From a checkpoint of a small transformer trained on Wikipedia.
Architecture: LayerNorm before each block, rotary positions, no biases in attention or MLP, untied embeddings, attention and MLP in parallel.
Training: a variant of Adam for these matrices, 6664 steps.
MLP neurons of a small language model. Each row is named by its layer, matrix (up: input weights) and neuron, and shows model dimensions 0-191. Each number is 500 + 40 x the weight over its row's rms, rounded and kept within 0 to 999. Numbers have three digits each.
After each neuron's rows, "fires on" lists the tokens most often at its 100 highest values on Wikipedia text that the model never trained on.

L8.up164:495495502476531495494475509480512514521586472538494526518445369473474561532480528567525480442443542574507561476495471502589471464534486566495540460546481621492567527458506500531483540491498467545488504557558436527516487575466519430479451453532458448484582505507447556488517582532436530526511477545568499438417539547477507468477407441601509458529479457534460471500417497502504527483415505442527465476497503455504484489547523514475512461447512538541463530507525474533552507491476482462498463444449551524496459457513503496543495463538525492534499520519505463470556460545484518505
fires on: "in ", "for ", "pro", "om", "- ", "with "

L2.up244:436507462574467474462462482499423562439469483503434530510490538426495537536483522536552470534529525592459452465521510468526405518418498531551521454486514574547418482445496471464492497517561519504501492480489581563534542543557434518517459438488500528489496506492496539489492453511396515415526531496587457457408474512464553512509461463534425506532472519538512488506523460486488508458450515485487489478477505511505494528509501470524497498493507440567520505493509515484478596479468531519521450566551502477431445531411526526519510509585504521539509468529479595528569576493502539532
fires on: "of ", ", ", "on ", "and ", ". ", "o"

L2.up198:471483542501504498508438532524521509451498457577432476516469545467532486584523539489530520523493569586527474467455436478548423502450546516458501473488528568502479523440459487487510514502490442482474493568449506521563547565535511478539532488552507534459449466470482548508464462486405457478535499472508494472520580544445510466567476407553479429562450510500558398474450518518498493482473471505554550505490502469500504506474552522564533526519562425525522494513490562451459427400455462433527473481465434521528449501477490575500520435533558498526448472493473555492562504471490527487
fires on: "\n\n", "to ", "= ", "after ", ": "

L4.up367:514466529519532531537526496525524508518512494472489457525448529433494574513457558452561516561547503541447433488481483514560501542465465459451522485557502464489500523452448542496514477464526425535503445507451517500512476414518519495482447477499497528489549526441537497473520542512515492452513442561480446424528485436455451540532491523507526457559480526544512449604541592555496520383497504521533452475516542431547569526494568503475435471493461527485501411533491534526546427532517480469484514514536489515508467483448428502500465491527512587441579453493461479582504606487467497465
fires on: "called ", "as ", "considered ", "ed ", "it ", "er "

L8.up379:564520520499526533568504487498485439528547452575492469453431481445499485559460483529525492462546485476514549556471432457557455520462488482498499551508459579539460489503544556486431478491506462524450539469499548521477484516472519522497458471484494515544525570512456582450505546536498502493456477573435435482544548550524481429485500510486529494536535506504522474450405521540533566482442522577471498526500494501589481481544501548544484472517548470497441473510468474488554483397474570569481415566525532539467480493509428530561514410513440525555510490517417539473489559500451467541
fires on: "a ", "with ", "in ", "of ", "to "

L2.up128:491456582539471517483475571522522504513471534510520512505467520545466459540563483524543546472548398544560503467459475483562476519524511494515575545419483501516473469464507479489535469543522494447512503515490448483476405452417482508475452510549496521495487550493475513469461525510506562494459455546439516543483512462545537459525484506453516555503494430482591469482480544488464520487476420566542504560509464647539523518565572559529441509521505469508497543531560509452595529424463518475442446551493480473482556503572437557533475509483496471483523468476452463506507509478453432541
fires on: "from ", "at ", ": ", "ú", "air"

L4.up272:504426549571548534489462494514485497517507449559456561475538519460538494538511558556533515519560488498483449428507458470500464538428523467491567464556527584502469478486438466442495556498499498548458490543490522515525484509490447523519504451454478509434495432464499545485451442480515518417469548574454421477511506476414464418552499486545450420560502576552481531527477549484459494482441533521494531535442528491478550463524541515521466517487566503515477456540490519509495452475531502513428499516468520561528421448578504480543552505579549461523503499528605463512490495494572478447
fires on: "t ", "ang", "t", "{\\", "via "

L5.up94:453511526494475527553483526478458472454558507496501516496452500495498516506472505462559503434513465532530504474510498509552493429533487504515503546562461508447456468548414463520497423494537508548453425580524459487498446576475517474594488465441497482539479479457469532406522508562544517549474505533478475551488527550566511475591515541420529478462505514449478501520416504534494510470431464494510506543443564505548510526488391505506462589446520513493543565561489570498525466482458445457493499556492461512458494469483498493546514397511511477466534537452566552541474606464490521470
fires on: "h", "j", "} ", "==", "am ", "c"

L2.up247:485485506505511503520478504471536516580509506520545539501521545467544509529517501540483462527511490525485494461468541474477438466476499485543477546532531559472484460518422516498461468532449465383485460556525500525494469500540486507573449411583548573470529558518486517506573498495434501517454462513507503477489503563522523472544467502522494508468491470410467484565450483508544526472492490483558523525480548497492505462476532447466562468555475505510454532496500515503523526464580381479524464508494469462529439448549519519597534371484484503495571530460558512454540604484464530368
fires on: "h", "wh", "km"

L4.up24:496459537411493500549448529549511440521539533519549510502459524493477473484461472494444470461533478471583479570451470492485521537535465510505554548538526552513540563491398508442480484433441401457512450468548480526546467565457518486425461495494488497492449498467458535535514446526512562507490436471549485514551478497519443460502591497506443503473483521442529486528469498570495534445486466528493568557449542520495551505416476502445513527501475552494506507529465528527571478476609455511513494541558423463512408451559488497490548494509464514467506575595530495505502468535478542470
fires on: "of", "af", "wh", "Th", "fr"

L5.up359:531522548476571580569493521422455513459496473539553440502419527505420520518504500511506536451493455531482509513482507508541518513458457483421524468492558566389509514527511565495497447391483597526490513490579466531479429490479502472523557467510489483534514484487482543450475554547479496504489520539545517503539504481517501559464467512469440501523515521456471405442468466501472549465456488527448491625463550547528543483476480509453507493458410538560463461453567511473489517497542540554472519539542499474447434524516488514532477528473568535521566496525513560496535534582514494470
fires on: "- ", "0", "– ", "and"

L2.up347:477491509493518526495516490517559610461459538486452504516518487495513476532546532564475495520516521486487546486455463512535480563459522506442527539460470539474485452518574517479516522470476499485443546492462473466536530468517517549416509489564473523485477532514490529527480521521459459477473517468377510533525460515443515543465419413585430523432479506558512521468538487469512419438486470493497476490490485456480551475476547532498581469512504382441461489458526487543439492485461494432476475520439443512485467577515501555572501502539545516606479405470563536498539478484565573476
fires on: ", ", "= ", "to ", "or ", "st ", "of "

L8.up352:491465499478543429474475536544499465521541478453513463474467452414521419509489487469516482472514443520531521524480460471489572547530568554443513435479478500471505429499426478540514445485486440506493526502460423466568371474504407445515476475508527482520531498432509539492513521535475544506487478500475508477462474561439495475549569542478479519526526576447537452480500528581481516504515524518510502542487555474562514582558463554526495485515478443530537497482576496514570478459582485571526508561478475471496518445468480533507531571568531551406465554537508484547475563503463456481
fires on: "-", ": "

L9.up89:485527502479457470506552499440601534512442477549489552471418434524500523485547502516538514476508499407506511498478550449470615494501442487485495532493527534517489470594481505493483500468481471480518482599519494398510494533437470499541500496470533532522488587513506490514519472497500498553509517464558455459548454569485480443531488515503465523518593519502504429541455461476435548468459446484554411538484521502515529478497493483547631520416435530486467541467550497465503514551488487557567476560527404500489498526521523461536448450523525466506572484546495471471480533521552517466
fires on: "==", "\n\n", "and", "'", "- ", "==="

L5.up219:497488441517486478435532547527564559467453558481506478476446532433536590533478526555542494475475500460577477528415555494515498472500558466555550461518599532434500473471494542516456510493525507462424551466456539437467504541423454484517539520501551484510514539483551479487556507477499488498521484515488450455412538539465511454419456551486473528486482495506527512578466515445500526481484448591501503524488484529505557457436445502530508495538492544535505536531570512531518471426426569524521500536521421495511517568536478454550535517455464492529541522453543445540603476479465448530
fires on: "; ", "not ", "en"

L4.up199:476504501522537472559453514535473488427440523488512494532470553494567537579550491442507458418448475481502568408486464509532502569472468469483541512471450481464489470486484493513331482469517478529456537541480498523513524514493483556560444407568455480518448467482475579483557459544483482506484448519517504430472461465529522545523469470514515484520548593514474487519463586571426541532465493553570480480482535486504517547527461475479573483426443492507546543490518477472465489563458418463464483555517486536476511496474503486442539533502467484518548488490477537551526518464485478435
fires on: ", ", "\n\n", "of ", "de ", "into ", "to "

L2.up338:461549492526501581443536512555457490486519486577507413536519536452474538543490538517491463522550491495483521520461480472558503512422422500476567529506477459548483545447541556463542482532481455475509520544485558477514528499485452532511514436590545511489526417459533449572512592600518526433541484520471523474539542474494506475489482510488522532587480537444569492571461557472510548426491493535515504545489529479576553512453499537496429466433524446480558419574524540492503480453424473480502445538504446521447518484509460479485531520442508498487467479464534521514451527505440451451
fires on: "on ", "ish ", "ished ", "idden ", "ined "

L5.up99:521484509492518488405469564595502493510515496601457499536377494497540540582460464561514528532477468442521527503473516471469503537495517499558482518444494528478572490448479525490467456538491490387537514502502516472470487519454447515534442619495519463529481529484473517528522523465491534537426549522523442499520470514426491528534509498502499485479529502506465414537459549486496541505436490523530499525486476545439484503435481465488537574534545465512556483506517488464550419521506512501473466464472434472486485526621467478606561459457467457477506531482470468478506530513417435549
fires on: "l", "(", "str", "le", "d"

L2.up327:424442547448468480527554502476420552533506533465508537548559494374479541519544473514512464501520501565469504536444521438492471592502516468522502436480515484529510557466541527493393487548456524464508441459491553503549534494523454480527511507473495550476422492504550541463506502538498477462492458469446402507453537548504536515490561493565466537567454547427548522540523490627466495450471539422567502518521515434497522546463482484444461538470452495485524449569510511515524488483485482492563488586480520497463474530466509534482494473475528506540546537437474574512519523528511540470
fires on: "'", "of ", "wife ", "ist ", "by ", "ella "

L4.up255:477513500514466472567519541508439490474510450542450478495514438478495499518538521544555560527524513584504503536434438518557529449445560466491468439504496542539526418454453515443497488486496514434459494523475426570523498531529464496497573431522507523431555468505511522470536501478478534429538520454459452486463513590510503499511430539479555487461535488476510494505491559559513458505428464466445468519590508465497517450452559430549522471519535517505483518498516468483415481503430476521461463598486463521491467602478487529512522483459449558568472377558503541512519545471532494511
fires on: "is ", "= ", "of ", "es ", "is", "Brig"

L8.up344:479428438482521484476525550487503515503440618473511421514517529523539562539482458433493443457518435526476533481501531517468554510519550533471523449513451480497493463505521523453457423490469502486462517463428534497543519475482419483470527475496591473524562482550528545440568496502423541562510505507432512553479489530482540503466494554501516514568478478552465555586500532482449504522487512504482408564514480551584500556457539474413498537479513540477542505471491501514465442495500502462518492478486412520455550581456462479470493472552461548539483574589539500529553521475441459513
fires on: ", ", "; ", "-", "Group "

L5.up130:443493556441524507574507474521489499553488540509464450455538484461595540494529502482571499569441522517485542500450515473501458509521545526491497476490572427566444551456493520446537478510485581528495459474427540518502445485422484492499557547528502473490521471507529508507499564553458554480566472455534452406462510514467450514563454526503532419513476552529456493443480551599473480489506509531476552507542515524559487500575524532565502484468451476569505477530500576418476493490470492513502448456553513501463423530450460499514529436480514525512576556509481483623475493464486523494
fires on: "es", "that ", "called "

L4.up249:503454484510519533511453456545528455527507525480510496480495522551495498525533432491472509434547440528534473497481510521446498517424477501487512455509566559475470489567487526532459454501438436468489416516499495515574502483523469481514484508523513500463440540494490548541490436483558505525576457485517539467549503529485523524523509534543503506504525444477465351494508523557459472464459455522524577464434535570476458540571558510540486594537519570528549524513568557415551560540573493521496526486501446403468445551527435506513568504469544466469477422506494490513484467568445507542
fires on: "\n\n", "comm", "trav", "Location ", "u", "â"

L9.up256:426484591483531507501549492494494496533500431436507541523546481498509533490581483491516544509463513506509466538480532495535505475544541443516430507447518520558475544458558648470445435528489477530527472532491490512540430434529434478493517543567493517466470534532514430503562461511500524456525449436536487476500491490492461436541460482503490475434422459573455391502536489537497495454484424515463539508449506527379541562530505548543583541486520516547520493500529482480548387498449502526477536497504481580484529534532494512484471511542537497540542505509539467486437523483514502474
fires on: "c", "bl", "ann", "af", "cl", "den"

L4.up331:503499482464454505418531507541514529456461549463546502512441527435493496523463455543468511557598413561496412473464513399492559547546514471534492529451485561461514495550520535490520453528500472495524455447491537396485486427466514434512517483495531468468475532505528516499496478485494534542469510469516494446455589515513459533523524527460454503522496465484554464528471518500494521467472498588532607561528525525594555533447494527484429460550461457503505526450502535512509509535496523525449455508529405539514566552492506489592509562417494480453545546502523511452544551517490453527
fires on: "k", "n", "over", "en", "h", "as "

L4.up3:468528496505556494567508484550513543489521548541448533588448444524538493522542515521575480466446489505539439510449502456560520572484466423441484531455538538544564560447521461467509513487605491483506445557507508454515499535542414465529473452568511509494544488434572488426551471459444514508512476562468502481577499468467541480465459451458464516472501544555529476516446445528481536540510459456491469568478497511409514495478510516442467504499531556533490468490506512426500501477500531528482496529558488517495448501553477497558517416534609509573520510474440492458460472574458511470
fires on: "/ ", "(", "joined ", "founded ", "most "

L2.up140:460486505550561496473441492529389506452534527470468463501493456432418519524418499475470504504556433556563483469501549538474468501515453573465555502575530560464555466504520557491451488513476557530535495523491430525507464556517414481499510459556506469497508496456492451511541524533536486443442559540416515489448504475502521467578402551459492549500528453462451509546538431513507539505467523535488600513544514547483520522549440447505559499500570455517501414531518506477491472464464422413468501553533507449457499488519501524518501538487479511472510555499452548523509457551507465492
fires on: "January ", "a", "October ", "September ", "North "

L9.up319:536497506479467500430445536444561462555474413514541470503498543426576506520473481490459476451527577495523541483506440472552554564450518514480536507524525444600556544486457466484494499533467550461483490452453540475541483539541533500577583513586508559437535487530421543469559480518432446560571473432497500610512526502485444522478479496565452509514475574513538483504501504484487522457420478528499477471603475447513528528520516521562537481472509459467519573559594528481529483544423515508512500516511503510530523498534521538491493517473497515490511494495474513470519546452447448505
fires on: "'", "and ", "ke"

L5.up133:457498517440516484550468574412430486509534464548513547482442502424562518541495446515561460518476404437533436474507466460528486510531475523517545497494454487480510463525508508556549531451458450520495511506530478485574490474418491533449455483524529530478494539532443480451514481463511411462508471539451515556509471484528621496464460472581481451529506495490458517511552559429481464503473513545515516594478496509558496571494467500526549497497528481525528496552481550491560505434478523514479407480419505610471514528473481526461527532520475507456507460577487508465561520506579545540
fires on: "Ch", "game ", "Zh", "sh", "y"

L2.up153:537510455555529572457532471512533563535447464569461486534502485499538511483535498459541487461482503525398460465424592438507495465451501537513544545465489546481568492392512555492451476486515515519516446537551498532495547472468412483519530512522512509426448525465538547493536456419476483484519536533477460472531548556511531446566404484544477479402516543498536477455532499481475531440536499489480497447487447464493525550519544468554507554465514478467511569465531520464404551471480506420525518534535460490484464549563517496463506619454516519507488458509485479461559488473528492492
fires on: "to ", "by ", "===", "==", "or "

L8.up101:554562509514588532453513513486483468512480582498534597474491565556480509494545485529507535431443498496540492462434538420569451573520438424475531499569481514457520537480483495550485568464491535479417563447516485505485501487484461492583444485573494489444512515465515485505507529534447510525550546484503432514466554488487525457520493495516504534494503480456483511527507540543472467435453499589463531458509532503501567489465490458485506492519523516497471431476575563432490461498499522527531526464498530587508490486474471444423512540592599509463496487553513492572528496407559481463
fires on: "t", "of", "bet", "ang", "af", "h"

L4.up345:485489507539560534502443532439481479582479537541533517487517479508491494532515524464519509444556533415477470517533471473442520503511501517540555483474506523560556429573477508506472451481524530502449537422525514558564515539456443530540473520495491473516514546549476533363533470442461436457426566563480495450490514541456477556488494534493560465491478510471497520465417496446473575570492484503491498529486572574492507554608502437534500518415477459513480580509521461490482493487499515522504466486426456470437484480484438505547552441464591488430505498476468494531484533533471465495
fires on: "-", "/", "ac", ",", "I"

L9.up353:508464463523518526495505464522486538489422491539486555542451501400487460500491410430517502491550496473450465501532484531508456527472514500433473484488513543498501506462509523494480483438590559501593509471550524499500500517483473547523485516502529488498436519537481450498538473482465513514582449533550563491506474472491483502476490495494515471482557519480559452542550542493547553471522402514486559512501482475455564520488523559503563647455460523532502460572553533505513400494568474430468443443507434436507507488501508494447435539583478505474487496529549413481514479558466515596
fires on: "A", "ra", "as", "res", "^{", "ag"

L2.up5:557457575480538486514519496556468520494448583506559481461470548568535472526505544529500468518501489403573493496484434505526447490528480532477513556531489530530527483480528523463515466358507513512407487439454395498518553487570466476425431486530471522444525552530553604516489551455504502517479487508507495491506533500497452508472494482424494476507447529496535423548486581527478513486499472485472559498440499500487541493544514456542495576530536519477468529509416494484516526489495425490538449537585537460510536573419466498514467534466444478525507532510493522523535472512405525507
fires on: "rec", "Rec", "Dec", "inc", "Sec"

L5.up177:472475554474425456487428523529512512486549549551510542479496528459537583486546473510535494542471486506524540446410491516582466544478557455472519505546488541579485439516449569509478428437461519512471517514503494480497401543475480484474563559462511511473507542535453546437521554567496567495495455514488557459449555499544445508484475518526454538572473559495511459471496486517431446454498440563532490527532488520456515471542512534481565486439447482561542516524479489471451578456478515522495551550518459453510463508495441510558465447450481471543506521473530511508538452623533529556
fires on: "that ", "as ", "office ", "do "

L2.up380:467430507528512563543518522478476497523492502547519500500457527430523569530533457460532511491509466521501536536485430464543498515471526414463488542505463505539438509514446446458475458498430571506489561457434507500561475474588464505525567467492428525465503523467521538507500426445467484464500491478475444476468459550480511448503506523573449483545515539499536430499466532535495534471450441528524486543514510470582507557482490459471514479494458501508528544546570542493592467482434428528511473633483487496451465520472490553541452495530541542443567506439503450590552538508526533416
fires on: "'", "’", "of ", "into ", "mis", "‘"

L2.up339:547463479494550563431524468553495460506489486598480516504433430391537450521486531476482471483491488527448478543500550448511521503518500479554611504500489575550483555515407521456470494464504539436493493514529471471516513525511467553558440470471536534454504514538540529543559526461480494511471532423477438528457469499507523540479472548453509454399482474537593438543494499517475506513495466489501565544446584511542552546469520516526545583417508528490515512545540566510529475471493555436538490548495481443535453524511464554582480484519540468533462446500441465501541497472503473502
fires on: "reg", "dep", "tic", "inc"

L9.up243:496463544422490520498471477502455460539506432486442452501519480485492446552467442530562529441574502498518438539506458547514466460526485509480485474549497519550488551468507550456504474423524500502518521472567432470531548452547458484580455491503472573467507503457450443501422522606451522467602533444499529512506585462439515506500468480546417488494461502478463478498482481525543499462494494499521508522440493508532557508524446550579545569517430526468492500506539501498516429490534484555472433612474393548481498524550506518482532495523495542497471433508515478514564441528526555479
fires on: "c", "P", "two"

L8.up115:505476555482459466506499438514504467567523509503505473576545555509520498554507494512481484579542520503552535467499526546487507485461505502467490399570464473442524420463495549485528524420491536493471525431460482512536565492480519465519493451506493505518483509490492483469466524566412465531551519509494410542511494479531462459580537543558486529582509528509450550479502516526494465496494457501519508455516540442516499481528405573524567500485366424490517517435517502557452474468420520458549550486517489487467413543498544506534467524545480559534497564546502403464513503517529523409
fires on: "m", "s", "to ", "ust"

L9.up156:507497572488548549500485498538538495545492444529480485454485459486616448507542474528541531517524499529541490492451499507507524450441402502448498456482542544496484477506470465475528485504481471547509419576484485515535477488463513506511448504493483512493394500523529527496483489541427449479521591512548451465493546597442504537546468465430449522527438531473481398492526507536541521494502493491480534493442463507528512569537472471550578534524561509525490507496582447547581481446461459500495557541450550514397520480559489476555478539573510548432483566542502486488567518524509482551
fires on: "r", "d", "c", "R", "Par"

L5.up147:438541536483554494535473486538449542481431401515482485481506556488524496564494412504546447530568421571484495517499514499471504507511542573467461542448476474461473457478503529474445487456461539497465448500524500420528529502500487476460533462462500496396448475536562506478574546566458491504471473481479531486495564508529476448520498553538441440525501501492526516444515461453433461511453497465520462542570541494556560510516588479493441455478519498614477502557481560497540535439535492485478475529540442528503505509474528494435407515486569568460469491476478559488558481426503482509
fires on: "as ", "or ", "at ", "like ", "re "

L8.up382:471519495510492483494520543462512547531491519502525551501508466487478500524498522410491429543514479514573548502458495488520518559504454431556421523478581471433433518571450487504452477559483499486485492506532505451504495561471495504571471452559533528474480475536455513532473530434473483497499446564585495438440459468446475528542437452489446563552444467603460533527534481563475473470502484499527449506552513564431538547596512513444558517579482430470503508478539486480460483533466432517502518446478516494436534472515516548441531472544547529453555466513597525492540463457478466516
fires on: ", ", "years ", "time ", "year "

L2.up197:489491474508474543540535487494508488450543465500559499500447478475524534519429485425533504521487529527467507499496494503445554547568534477489504521514557487599430467516508646500420532436539464452531496529445495494552523568511508477534557485504483540493421468434483508470490487474532487530538438474459517417497498429512473478489498532566505465494470496456476380534491560497468493497455466545411523493567487497530505528570493490565560546477543547559550556605487510510500471492477507473505557497530539436455476459431479502500489482500567521415510504482496463489498477421457552541
fires on: "also ", "as", "struc", "previously ", "ag"

L4.up52:509540560498462477540456504444522526460492505526431575466486519578546485554520516516530509531474540530470518476491463466470502519471508561518474448465535542584480539484471505487471510456459533477515466504481450504541556469453442496457524471535577491460489533515540471451522453422425486476514455535559476503471559558500455503480549409621497541546560472468576394530524485498499478517469438539481563500468490607469472481534444462525546493503554507487509517522544506441552544486555503527451484547462494565512497581497462528567513495397528514465472497483502460585539512471441508503
fires on: "\n\n", "; ", "| "

L8.up284:437410482519579508582473475522547445550514507485520492471545562493449523515486468519534523477594400484504513533441497472490450494513464490378578551525494520505453450456551495449511446563515460522514523514457549451455445527497494508568549520548438445478517516484451524493475477437497516485557497505451472488444580521512481497545557521504452533492522472502477490422508493513451468503447520538619500469521488450524546485507530494541469480508462518505530544541560579440485529470475498491486460505498439491452470489557519473465514556546553518536582555548423495446536474543479451512
fires on: ": ", "; ", "', "

L5.up169:470447482470501459555478522512470467577555518532509480488450500476522522480554504527536539550538514485522520527469478462514474528441536459532568489540524639471386522473454518496543444407448475456484438505417515483479550567435507479534456473499505485512451540432498451386557541538451516492516492510516519497462527571496480523510539513511511471607470548460521428515492515563515517470544460502559497541507501508471568506468485485406485489465495561555511477502465522514494473474561509463422488516503474533497471519563452535507521487464503527457464534583471475459585492462485499581
fires on: ": ", "sp", "m", "F", "cl", ")"

L5.up2:480516505464495543453477615501510451529555469474530553449487505442527450482488467539479488493547538523488533534453493499543440501498532524456475467494515503524467453506526573552420521454445553471550497517460425465532486521479549477552504510568506568473429482471493514457456420459479541563470515551453545428478512566475514487490489480511470452480469543513503472447537548483534444494511479490470484547537551516407540545505507474524594528469443507545517511526587504495529569477554466588575535479492393544528461519452511488510562476547487499486531446502512507484528402459458500413
fires on: ":", " ", "they ", "follow", "= ", "Description"

L4.up341:456498424405404515513480499523443452494457543553520488500514512386483499562491492501489499522529498548519468483496432530516492497580491462502634476510485513524457461458515556524500426499449522564531434472489504461476444505515478442469481497483492462506472602533487486475504493548507495486483496531414445472526477487447482557519490520549475494549471531527534532504531546516476512488428505502524536585559506475548495516479529519485491533515466407551521438562497578509531457456580530397473498519537387474461549515535465489562518537470501553452474528473501505446517456488541536473
fires on: "a", "October ", "ing ", "December ", "January ", "by "

L2.up312:508489489444481495464458541460481578498491583527568468518442495462545519501536439485543489458487461477537431508488612453517480501466489470494527492529516526500523438538506514480548541427463491511503542575543456475519515526537470539484434457492538524439452443446530516562560481474517513465546575566395487553490482438496532459490435530472443453463439541474467531471486495456537528494491488512500556533509464535489558504470497505496560588505530467500517479548468597560500570548574476471492450541478412501489497496560511485501419533501554538425432510524547541444526517504489470541
fires on: "J", "Zh", "X"

L2.up373:453533490562474549541564485499456564449520449454440479562499446401497512464487427516589455473500433505497532537509523472501543570512481390577479489478471533549583481501520486438494487545515465492580499469493516514453463529537530522478500455464491478519529507536542524595450476509504562464486524473504488501490502421534453496519495453521454492534461444558534527509496430528478468433480542503514557426556473488528541472498503526388473495507493489501424488471524574418479513518464493561510484477574459450408501483494500546500546457495438551442487450503504490507516542567495483492
fires on: "awa ", "contract ", "ire", "money ", "ender ", "dr"

L9.up124:512483465581539440562468490528514474542475441563449485522510494535487484517511477475519485528550461502503388495501481479518428512477429597473471537391513482452502445476507499461479440564589433515463497510560517532443497588488454523534546526531466575537422484486498487519490528459500475447495530496540448521452471498457453521472496491538402502592517481575495532528448444490470613471505532484499502485517538549504480516600558497501536529500496511532483453506542535464511529504533453516442451499472529461465496520476501478491488432546568520441539448511454517537526474518456494575
fires on: "\n", ". ", ", "

L9.up188:541537520429492456494510503506491522517488521501503512494481562567504415488455515499555504462435470545536532540507423443474453507495500499455540462497464502491536429493511492442474469440525472591523541459493484582489403494474494389525480493523428495441542555497488557475461503434497539490476552524534538555524506501442502397511489482468487490520495477442484490547407549618467495534477478464556427473504507434516457565495439505564495524540497449537477515512441524500535514538571511557574485515531561479538507452493476543513506538506514534461526472554464472460545434573446495515
fires on: ".", "ic", ": ", "="

L9.up35:450414485505555519504474546454504556546520539423494443491516522560460540525521509438502521499500453508557430445499543496446549480478519499536561508479538543447438486419459501464393455506501486406500558525500435516480482440476483418501540516505540522495460456544513558525518537478515581521540511464483462460510494555504467527482478529522527461513530509454496507462475573494464480554431475553505571482519508480518589590536497526534522532506494562558506547569525490533529476476525508529545526498558451625528526543490500474448517506448504517453554485559476451576558521479520449531
fires on: "o", "en", "an", "un", "ro", "l"

L4.up279:497456461479597568530490551479443578493420480462539541533441528462511438555443445472547471552507438492547468521457548449463504523535497474544579507503489568504476518477452505510514496503544461502527513454485464556478437507474446553495480449513477531526469492474518564428566533436493526479475540513478476539450439582556546484484450497523508470530483511490483463502530554423491479463507466566547503498506471518534555489472505552470526484541439508582541490504490480532533478432441445481442481469506481483499511560493518531604551507520540539487556569535544510525515608470499394494
fires on: "the ", "n", "s ", "en", "(", "and"

L8.up171:489433503454515470468497485500587476464496515484497498536496484470470518506463485562511472486530483519523479521428521519525429520474525463434495489504555520453474498513540565458554418437517532527508532576532554486501507465581458488546442502591418562515498435472495511529532511453492474539502445439521430494497502546463552462498543523554458497507474516436488494424459510520467601505530495515528423425490500479459544434510507551515534529555443591507484560546583497509478449527466435458532457586514519505507427424539550526522526484517554479486532509453410468458496472543471464470
fires on: "to ", "and ", "just ", ": "

L4.up156:446491486551537548546526557457435497462482434579520449484504499495519505532529485506528436485472458543596532566445563567500516460501614577488452471481520503515478478501516504525484430544487552509515472458501477495591416479461494461566520588482512445465472588540413475466465567502503528468459545501517488561458506569509500480500476542501467504501509447471616444448537498477459477497479502513512500507492545499490537493531527463574482564488488507578472530502479498479461493470443493493477443458469455523483519515456474472484481459417547545570476480521517518454588513437546489530
fires on: "a ", "le", ",", "at ", "m ", "as "

L8.up128:565494477466509599569541475489487494512502472525548493491479475507474481505511504452527517437451534466435477523453497484480552500457550536494564474467541497447475533535428566492456447423472489512440527551487438468527481494459519551468526500549563486531526516479460497452484577470489493614521431509492494518417548474560467528442479452582532529480535507493578467506544533500432467522515417464505479557450490549534543481507502516485547631480505516540479415447522520549494485486501533482528513503497589546491543488537533495535579562491459524488523467504520481580533459526488412494
fires on: "; ", "| ", "–", "|"

L9.up209:467493514494547579494483530506542506468508454531493488492488417483440431498474464524554471534551510500572547488437512521525585542505520515512441530497444506473576464424444527427483416503482512513479413566461556450532402601419491520557491490542507461534541462480473535530529441434456610478497534522430487546458474588488496529529527535464508482498462448467574513547507553454494439533489481520492575525454497487557521573546490545517482499512481533572518523471512480515472528516457526525544517505496574462479510497481499562506483501491502525469514450450467496445528507464500423514
fires on: "is", "um", "c", "om", "-", "l"

L2.up237:543548503522496490491488492520428498567522455593533511454445493557497486514541520462533491531492437550507455578577510506574539538466534507520451494566464529473542563535444520488528435425441453524548492549464564454502534528602448442542494494534472486500461468446454572495524462516448477482526535481495470517459475529505541487539506467521409452506442486460430476495490501508554452460466437471544521554533509530500488488532500454567428558532546509567511520534494578467532505513460468480474459478505521461499411521394475480531504551462524523459501478504416473495510414514545525477
fires on: "ex", "comm", "ext", "inv", "trav", "exist"